Part of a small language model's weights.
Training: a variant of Muon for these matrices, 348M tokens, 5306 steps.
MLP neurons of a small language model. Each row is named by its layer, matrix (up: input weights; down: output weights) and neuron, and shows model dimensions 160-255. Each number is 128 + 32 x the weight over its row's rms, rounded and kept within 0 to 255. Numbers have three digits each.
After each neuron's rows, "fires after" lists the tokens most often just before its 100 highest values on Wikipedia text that the model never trained on; "fires in" lists the words (lower case) most often at its 100 highest values on Wikipedia text that the model never trained on.

L4.up372:145121158155174170102120068132110149089142156113109103141069071159086121118137129126174148117178123128165115124113104107136141137131162135080066110103095139159142118123067046120141085082117136104176133104143175115102109150117174110082063106079174127070115125101136094127180129154063116185
L4.down372:058125199076152169135112149084156152116148164173097175114090087125189057130169188106107100149110103136097127134164119148123097073149145151125119112117105099079184131132092139158083182126133099125103155124113130191134145126082069147122163131112136133131159138181101160117160132160075155107
fires after: "e", "n", "un", " de", "igh"
fires in: "people", "england", "death", "unable", "english"

L3.up982:106203222091125178112129122109024132078126069140120135194071153127140099098129148153100158126127137147134132129192115139170101174110160064168183103039085147131158090121100142090106148196158141131125117127149113084125040160155117091135123145179145134112110141147073148165112145129123086109
L3.down982:165166121173165170185097112138115162139106037163054189118149149114106121141094163160115114115182097137140112145120079088190074137108167103094123095119085141125151129160138164170163141129195160191108172108132128151159106070161127154138128111185102112141144154171143098145083141159146184126
fires after: "u", "f", "h", "g", "th", " v"
fires in: "august", "african", "lafayette", "anthony", "portugal"

L3.up488:142096107154103119087141125143152140136097147115175119130169156131138158116095104125095126119133135192119104081111141142062165100099112141123059103140120059123116103088103090138113098192142099093127134061150098130173159157151039179143144070122108135148172152072124153139106077172143096134
L3.down488:175198121154181130130105088152098121091161116132069165089083127126060129125071076159134158086152133113179122165145173099196129156140114149167140149052139122105091097100093191101139189156107056121110088093097137097069099109096178145115104143149083184104209129178139096156161197150155102116
fires after: "i", "ur", " n", "n", "ud", "ie"
fires in: "now", "during", "mario", "ohio", "lieutenant", "studies"

L4.up872:136150072102150067096097121118162115096092101129165085161131150101078138106120132172080167147157124124132136117148130135193136168092081130195073164130127177182141166086097097100167120091124107110142129081135176139062145097098110107153195163153132108108095142122089083176200054155176115095
L4.down872:115124122120106112073169154153151147112142120156166127138024123127172117184127124141124166097102120128144119108105164104174113113112109083169137133174140198131090126078145130122147155093086084116131122122151157150161124117136156065116114134130122118117153111123126054149144039177129087097
fires after: "or", "oun", " O", "i", " o", "B"
fires in: "born", "old", "county", "died", "billboard"

L6.up285:100146150054115168136096169180158131164145176104215108146166121095136085127112136127114124119158137158076129084162165143137094133130106157077156131081028145087170103107113146080108136163147129148139128158181070128093169065151138137175093155082170151074132139160087155108126134122145125174
L6.down285:109119093075125156158103122119132149085074159114180128180129152103072144146135116147129093167101189084125130103171111098061085138168149165135138104104160119144110122100164148141159136071125146139161147179114029137121159086143179162173116157157109089175150161168110163164173162086130113142
fires after: "i", "l", "or", "a", "en", "il"
fires in: "william", "george", "charles", "michael", "henry", "james"

L7.up870:175116105128208147056099135087189144132145094149169090133088133115164083089151110155149063155158107209110150069118113109063108112143118130167163137119141120107111153160183146124150086160156107078106115082114165079163119103116135072132067139122171141161149104106151164143123133162101094126
L7.down870:120124134101116100156104114100148159070123099092067163085131107153115158166123115143125191153145146192172065122116155059156131176119160154114101124137135071096170114174118153124127115192115141147104149134133084133120110109076104184141129109178129053158128132188105119141128152066139119078
fires after: " in", " of", " I", "is", "a"
fires in: "the", "area", "award", "is", "ottawa", "raed"

L4.up74:128127189160148113121110055106199108121129105105122114157061143156139126119137105113115131124164159105146167083226138125113154079084124135110095170102184141146168200163126134090048194124151138175116073161161163121141155199137176148140116108061111205094062077158125093127111130098096166169
L4.down74:086103159153152164082128123126075132062146173161135115132095121138144105065087154157149142096118152129109145130167131143076133148180117175165099104109122085103187082089125195128135101199134156071142114151088083108160134127153140087164116174199096075120137136110150111143126084125098177125
fires after: " b", " st", "ver", "her", "or", " St"
fires in: "between", "started", "overlap", "starting", "start", "netherlands"

L3.up351:084154162116107181142130143111087127148136131204125072155170094115161115075142134099103140155125214092145098107126149167121146162080144129152132193093110114125142068118102173106202174133115171144111159135115146073205121075122118115112095111148150098168080124149147202106132137177193164138
L3.down351:161104157124204059115097158070094150142119128154084168134119106105099113211128062149171173152152127163153086169133166112087078129144092104068154143138138125163101134097136127132142145100163119153144180120104141135127183072091087184128067102078107136111090167110139175066094100089149117122
fires after: "u", "nd", "un", " V"
fires in: "august", "under", "june", "cuft"

L6.up430:138141147116185085099076159206176194111159164115130095193088096175165096106085120145078113076082110199162106180123150128162118115151151164140155124122115018119137139111142068109178115145137097210093175120147150112128115144088129124140131132176116118129119122140123160124136176170137106124
L6.down430:123112101153026144118168134118160078115175124130177090061140162073086163129124113088142142203172137052107122126077146146091166102103191113062157105121169112078113162115107129138177189133119136153135151152138084150158127110141146150091174112144105116146125138111174079106090125116103194144
fires after: "id", "is", "b", "d", "el", "i"
fires in: "president", "minister", "kingdom", "himself", "admiral", "member"

L3.up9:173132073090151086067098080177114076098170132138113126096135131131132129125160131100121166106127153102179077110155097117190086167161136143142087149122173137101095158130120054095130205175081091142135101141121133085058081140104130129144114141126093111069060180149135165152153140108164119099
L3.down9:135194136117076108173124141079132167126115120176126181156117040046164081133148077107156128111165126133147172104183109100174106130090078181107134107124145085154149130125098131120072128160167113132133092095117114113132147105139178134141155149111094157127153182153138150132047193139139138129
fires after: "t", "w", "f", " f", " F"
fires in: "two", "into", "to", "before"

L6.up347:097091141173181134133122147166088094130096108171134150157156085116186126134114067080142212142145138117127165097085069167121103120178142134089162034055140137152142159092160118110088142163122110099145148171152154174135098102157062058181141118103153187081125146107172142124086131086104095157
L6.down347:167166167138158139055141189106114160129176210081119149127130117146157134113162093127078143094135151195165188137081108159131161104095158060120159176173071165131086052128118116099103159142145140111164092105080110113091134054151123154168185095125119083129111102113153107150130093133135140111
fires after: " a", "ed", "a", " A"
fires in: "after", "education", "average", "lafayette", "around"

L7.up202:094138178163156120093114154092101143107116142107093092154083156133129082175198149208122187103125089128126121208142110129119100232181138129109113125166165117087118096135212173093107187184161070136122154110150149087157112138111093146114065149077100114135047139088102095171152085156141128077
L7.down202:112103081155096169116170076094063119133150138178178144114137132109106170157140112123101113067085162165144088135132171116098069145082172053198063104104161111162141096095128187123080119114151142114092080185113107165150170105038166158154127110166064166109143176090076119121132151130085157162
fires after: " Ch", "b", " M", " F", " D"
fires in: "february", "china", "december", "an"

L8.up238:069090109100201120140142119094138159125111142140105146167132126132027131110089110123122133102106109186133038204123222152111113080162144076187143101118114148107112113156152170074123148122169108156126112109159167078148126160074102107111109102117152145150076128089061085123062152099131138057
L8.down238:158100176131148106113133167114124135174108086088132131158124118057142167125135177248150110119105132134121182104115136183146110143099144101110157113089163099146157075088114085139097081114115131168050093156084130166134140081084143140122135128090182239182074116082117107062142106125126160178
fires after: "p", "st", " D", " O", " F"
fires in: "december", "october", "april", "construction", "february", "central"

L4.up733:130087133131145094122143117105086139117087166074153144116074145160141196144091097125127171137133144124144128128072073105103177093106160118137130130084102105095139050147125131149150078112121215158190146158068107134089119103127142215174140143072164137129116103138130101088110105125079102126
L4.down733:132135129085116147179197122138173111097169134118085161143113165081134119127159132148096186117115147209175128117108172092088086095154149136200162079141161163140093130111086178116158103070115113165133120137148051134088142100131155115119148098125105179130124157134142139116127081169178191112
fires after: " wh", " I", "m", "The", "am"
fires in: "which", "it", "there", "terminus"

L3.up751:162081121187169125068155095189121133125164123174158115137113080156099145113126043146146186125148127174137085168120112138056114183126067068118128095167131137146115148127116097130138110173154097115103085105118127112128126140126137098070082136161123155168165129111094146107165119147137174192
L3.down751:127129061116118110165074122079131103073134125129125118142161076160127160112160127177095115164150136156112128105109045127136140128115136169156116106084160097165166120156141113181092183170136095115114132134122088115116131128151141063139136119127099146167074117190210098118127139165112135058
fires after: " f", "t", "ar", " on", "w"
fires in: "following", "early", "two", "only", "mainly"

L7.up218:145160086130179189142146141135141036134080142193107170151136070077155088130096090154133113128130113175132121180146155187198145150167063128081121100091105148168113149122115121114096141082070136136194098107163134140105132120118205161162151152061132124169198143109134154049147167147097101179
L7.down218:108207034129154081140118108135063160136124081119204162159128110157153142142139128142129109094153131126193135036219141133155125115123128137131155124084150137148160189160119138156105110117110106178088076153092129104117163172125140113129121107063098101144087074118170109147138134094175165144
fires after: " ", " the", " w", "p", "un"
fires in: "they", "year", "he", "years", "we"

L4.up233:142092105178138127109122124118148182162113150157096103158108167115092146089147074183121117127135139144174101174100140137089183132117101157166084166138132115133166152104149110156098099124096102147155167141118121174120073122125139142123195101107121120136130122153143170132131114127143064128
L4.down233:130121102077135105097091092134123126120110149118167096102125110175132084108134162105104110158048122099137106131104095105072155114124172093101086154151149133104097152130153132217144130151143158081151167129115187162092205119126120122118139193097165108133132096099164198122106099082117144155
fires after: " h", "t", "h", "av", "im"
fires in: "had", "route", "have"

L3.up379:127188172116084147076106192182135078099191115123141130151208188100169141091100109121118145138130136113112107104142167125127109161086162133070142122159081114130132134137160063144106147184085107121131128186149111217076140229126111099105131137186168128104108181155186146094135142103095060121
L3.down379:136155101118105123129146100141137105130107115137179139078150149104085082102155114075071132120147145091125081166100151094104119085137106097131200203109108091096101104062162157126083156149102184136122119106212124111113091089149172117078120148073118128197172142117090120153107116155156135104
fires after: "le", "e", "r", "o", "om", "i"
fires in: "college", "thomas", "school", "ground", "museum", "association"

L4.up480:119106117077106121114131159126138103095120092134140064073175109126118082175114110176179164117118162098166107120125157140097149118111098154114105165032115124126213130108134159186100153123144044125138143119119108147126148178072144118110068142141078124101097079178121105093152079051115143138
L4.down480:138093092172127137077139141101134108122154147095146167170122110163147149177184086110100075085115140054104105130096097183123116158141182127137111142106069099163066135059143139082061109076155131130121164147150120161185115091147092121130172070091130104160136084102141127152140105164153127158
fires after: " a", " A", "he", "A", " le"
fires in: "after", "african", "affairs"

L3.up414:119095108094134211152074115122141154145131171121148165121189137193114118111152057113104161116116092178154139177079090092133173124123103151140136087152128159142131097202158159152151124097136144146200097160101126063156105122095135154164071113159191144148120108147111101112165126134121137176
L3.down414:057214183156105135127095122136143132138131136102177124109119088128179217095158120164122156167189145139121110183149102131078121201085119173084110114112134116115184149095141132098054082121170126192169158090167184140163132136126156116155109119108080143108121125138072100084166075125129184090
fires after: "an", " C", "w", "A", "h"
fires in: "japanese", "candidate", "awards", "candi", "chart"

L6.up231:152116118201109112116146148215192165073122068130148115118155148147137087168128145207080160166142163126104050111186123148146090099130156076132153090097084126088091145193117117097215097079133120170176132098106158105107107140112098092098095159139104137117144109163172168132166136101129142152
L6.down231:147101151109082153112114134125162180128023096091138144079137111109130154096080127143137148218138072166124119125113133110099092141139156176098106079100146080129146094122165105111126157092153117173145176142156158163131172169161126088146145127147075163142111104150186116129093100215131034097
fires after: "ers", "e", " on", "y", "el"
fires in: "people", "only", "person", "yet", "t", "nearly"

L3.up702:133079154133124136159144178143093110154148110162124156130103085112100147106055120121084107149088104191112085130160141147133110133068140125180192188122134133124164194151102096145158085165089140110158074116118139115156131160149119082120174111119109129101160101111171117144111144188044136148
L3.down702:140186123091124117147181149147068090138153062154090120117157200127076093098196135220153136074122163152138081087121131116140128163177147109191147090098103120123104126159165109072109134101122100135138107142137151103069186129125186067116130138154089076061139144110129138145152110149110165079
fires after: "ec", " s", " T", "ell", " S", "A"
fires in: "second", "son", "tom", "selling", "sons"

L3.up66:092144188066130136128111154104118100125110127092142121134162165153160092134104148132132115185169099150149087149146151149104108166108040155137140107147073119126096162134155141081140149094148130145155081171130092148126061062131157153150140117151128101139131069118190152111100097126086089174
L3.down66:112114187106136123131101120081116071109174098086109121066182168093100127074122110161062117189090109188156095119158170103115114134177159112131155080111173119169139107109132119105205155145215165157106145106160159119131144143214156180101128125106101131149081198079063104131096099151128107147
fires after: "ap", "ol", "ep", " P", " p", "j"
fires in: "japanese", "college", "independent", "japan", "collection", "deputy"

L7.up592:111157087134098171109098113107126090127089148125092129131130157142120129110198113117145138093145137143137133128114133168167100173132098103092122116145084151173148109108157052140160152164125123069104166147127137085152157081101137139115048088172132133077096117148125138152173172093104079122
L7.down592:147130177127116098133075098156121174120077137076166089074145149097122174187078138161184102096163176120153190173105086136141139192097179111169134137101146112169106090140187138148124080123128115156116103110187142155145134109135138110122159129161133092144142167177136121144091068121103112111
fires after: " o", " Un", " O", "ed", "O"
fires in: "other", "united", "in", "for", "others", "ottawa"

L3.up226:080099176120181059103092154092165182113139177085117169127134092165135116091135089127143127111141126172133065167119095086138121188121108091120155139092112123123110117160158180146182105151108119098069113130152150098165115115101119122093175162161162063147070063151194118111156123168099107085
L3.down226:176097143115100205125151112095116125160148083161070098095116107091130133251114068110146068098171137109119116144145153143127123095133076092117150148091115119118184131148158186105097180170124183113165066162102118166151153113138186135106176103134101111177206110102110128174132155096110095130
fires after: " A", ",", " N", " was", "n", "O"
fires in: "at", "on", "atlantic", "new", "athens"

L4.up663:116174107120152129188123106107111077138141159123074096111085133099136181135137123136105143110115102132116073132088143129191151125122091151142076119173130134131106154135132115143191111157095107039186095136128097139079122110106120162168168150124126195129145119121141144079151086152057176084
L4.down663:081098098140125021110161178150127125135115112153095169141093113140124104187186035123108143092100103120131152138150165100125155176117124185150096171053112059167092150214114095125131162128060087088123120090125106149163116105148111122114121083113105170218121121123163164148148152083153148105
fires after: " m", " the", " M", " l"
fires in: "their", "main", "more", "our", "long", "still"

L3.up141:163109109139118177147079088095104071234127122121146100136098142075125068144113151211172163143131112068161140137071145154133141143144096148200097118146120113126076126172139108108155155155151146102090212170095149103112059087106191158134128157132113108127117137080116092152087107103120085100
L3.down141:102200135113095126111167123146115102164084135148111104135214155131114162170120126127120130136186137191118117073160100146145116099082170073106193151122122158181171088083133145134117129130104096142157120145088093150172162134095130096093075081161137137151129094107100092140099153135124115140
fires after: " f", "uc", "it", " C", "l"
fires in: "first", "kentucky"

L6.up343:159067167150165085171102117176112140116080167187145125120146078113132140119154152100103165188104159154116118053094094184125104141127096091151090106112160170151145166179132112103112141140121155130092093171096156150156120132094070124068112107127114157077133131130153163185099112209114138075
L6.down343:160115107141072092142156097118130129091127115099111121126115116117141162108155139145149132127108120136127124053114193159144157102113140106109114156112098177141156135130123098118210114142094171131118172112147073214153139103105159123182143116125067128099147126082139085156091119136139141065
fires after: "ity", " N", "es", "ic", "her", " O"
fires in: "of", "north", "representing", "northern", "president"

L6.up235:166160114112116179094060197157198165113141107160127154154113205162107168138129133088056200073150123056162149115128116126113093099141193182175098130099176148127110213158120113061134098177117074156097152131154100192052134151136105108139109156153125113129121162111081109133182093119117071080
L6.down235:117110147074170132135184121133083155156161146109157166069171142136126129080113144120151058154161150087124108146100171170118092121136188119113169077209171099148142072050129141134119125139132163142121098127141146146183132158117107116131198139144184124142088163167117166092121095157133118114
fires after: "o", "le", "or"
fires in: "school", "college", "attorney"

L3.up8:090169110157171146177087155088148121109099133074137117135145105112077100084126102169113150103138147151158109185055151125162147153122003135128172197194170125139133183097152135092153118079143138126110140117169126109126178104116165199170096142137113095132126128104131136130095181098112133123
L3.down8:194121180162152212107096114092139141146131132129102177153111045123131105144129094182152135136072156169132124191117178137103130084104092097136150179107124080152177161070124111092112097145139096161120163148149147111061158100152139124120135104145113134111138163148054094144103131126053142134
fires after: " J", " B", " b", " V", "u"
fires in: "january", "june", "birmingham", "july", "november", "one"

L3.up156:158108100144137118165097161114085120178096100154164159128148179160125172129137094075092150103126116127128182115103092125089113185095191126119078186131094158187166135160115116119134162146083141083150101130147135115109117090175097140159163151161119139126091162146049114166135090062096113142
L3.down156:084176129117148181124153120118132102139135134059084105100108092155114131103085098146112130171125134108225071156142177086166162121123139105073128154107176162130150103153115111157116196112109141147098127150152103110149057143101171099122107124167125108165143144154167128150139151115133173147
fires after: "ic", "e", "ro", " ", "o", "ric"
fires in: "republican", "european", "end", "railroad", "african", "speed"

L3.up819:107090072157144155126072153102194102152075156104067173133131192158124126129129101137094096111148122153117146130142065075160130099167107107172161126134108109104188136105114120114129116109099121136141136189125088137152094077119176058123138116078137131133114143081191136159136161146112163102
L3.down819:120136160086088171110134158150152170095134167255148141156178134122185111094097130115126089161133087182082117114141174119157086121116146183103133136102088120116127055155158159084118141088086094164129165190153077171139151115087155154127132116095153092125150100107108133141098100100130128126
fires after: " J", "m", "h", "at", "em", " pl"
fires in: "january", "thomas", "father", "third", "whose"

L3.up963:109148086128140120177112172107143133125095202147130073177128122096131118073143197144071107181026178119185090075124161059125096117105106135131192161105117140168118047164123088150128110133108069136134145178109139108128114126114099151096121152095109136122115109169128133126112189144170145081
L3.down963:149186128122131075105136186132067148144084116159096134135148148140178091154129122083107071185101155089152138108139114157118124130122163186129134133233112097140100127102152153085130117133111111101087124071133132178117079129129074209104161100091175103115112129112103163139086077196120134113
fires after: "ec", "u", " O", "r", "ov", "g"
fires in: "october", "december", "april", "january", "november", "august"

L4.up631:138136121074111134073140087065088075081157169164098165124212120096085128073104131133100137111096133134145134181088088116083131178128077112197179118171103082145124123199171148165107161076127159093201113125134133082124137108142144121138107149129093157112169147095115083085135109146144162184
L4.down631:201196139135077166127180159167182136160091123117112138076163130094070078154110118106169163106114106149124107163116191158129073157119107154154136159134101128158180143122147155092141119118142144138178140157140132171118115095119100126105127155143105117116114165110087137176112133116159086120
fires after: " r", " S", " F", "h", "ard"
fires in: "september", "from", "washington", "research", "respectively"

L6.up755:157116143114106115154168173145164140096132176168135201133123107110097166074111119104106120148171177081089158084067101056178128138120117147133151096119124126127141172160108141152137102107095117150146107169123111114130107162168117147082183146139121140144146155125178121127142166179148078106
L6.down755:085100111117158148124100105189188106127079166167126114120196072110142080149134125130159159115111124138148080157142116115141167166109167111102141126195138142134187066125047118180157135178142128101128108109130151130134143105113110089130100169181155134113162166134079150137183126111096135110
fires after: "ill", " N", "th", "n", "an", "u"
fires in: "william", "although", "international", "national", "rangers", "its"

L6.up1018:089158137063132121117058147111134142173080097128110131126119133151192115138116142132110137139105082143130085125119169176149127153099107106068134171178109148105132115168105155209151156112121148077109106068123126107113111119116140185132137155128154128128107144139076129204083100122129143154
L6.down1018:159118065206134132182129128123178139092149106147112106063123196124184136032145108123130148149108116150065133170127164172135109105136160059166122136129140197133136127097135093124132107105182136136140155156139124083171107095137095070176131127105147165082074120117085146120128093132102121184
fires after: "ep", "ent", " v", "f", " "
fires in: "september", "century", "village", "professional", "from"

L3.up166:141206109157122099120086112161145206103148101131133163180182114092153065129154108100179119174090119139161156127132146099080080151132071186109129097091144156072137099074109099096210167197121110098133130110128135212136108104141114183091168107110139086120125139123075175146170149127115109084
L3.down166:168063134143175138116195121081118193109106146122088184140126121166125162143091138124159152111116131144129113123177164098238112081126088133110220145155110176143112088080129115147145102123117138143170075118141106117122125149188146149073119176130171218139124121138144127063098153113186122113
fires after: "is", "ent", "i", "en", "at", "od"
fires in: "episodes", "century", "genus", "episode", "carenatum"

L8.up346:210124096063124055138073162163143189113086124151208103149046108098123136116146109146074122110135072138125084097146137178125147104103119095079158128154159131130144141110160138185146107144156041084160134114102123082126089050119113143137163167140134199089100088126184154145146109139146083160
L8.down346:113094126134114113144192116139128112163137144157097142098183116128119079079116194078107138145096135148137146167120131124066157147197161092130084145126121154086117108170142116107137147136141109128086133136094164140091129190120107095098099107135099074116187119224156052115098123152159094121
fires after: " in", "es", " S", " D"
fires in: "the", "president"

L3.up971:158145130163127183089130079149100134113068193176237163148146098094079110147111124104104145114102138177109080107112133155104083167055187185165157168130138170143135163096140128102154136123154159085161098139121125118115129188172158103100119111164068105112067127109038139105152072150117128149
L3.down971:168070118110145077174138148145115115181191137129118139156138130084114072096124124141145208123074133149163087149096125123176104121132118153162146156171135147088142082133133194154122233134093198116103118096160108172115111118146092100106168139112134096101138128136087179087144165170081132095
fires after: "e", "as", "ent", "i", "ir", "od"
fires in: "career", "season", "creek", "third", "episode", "entire"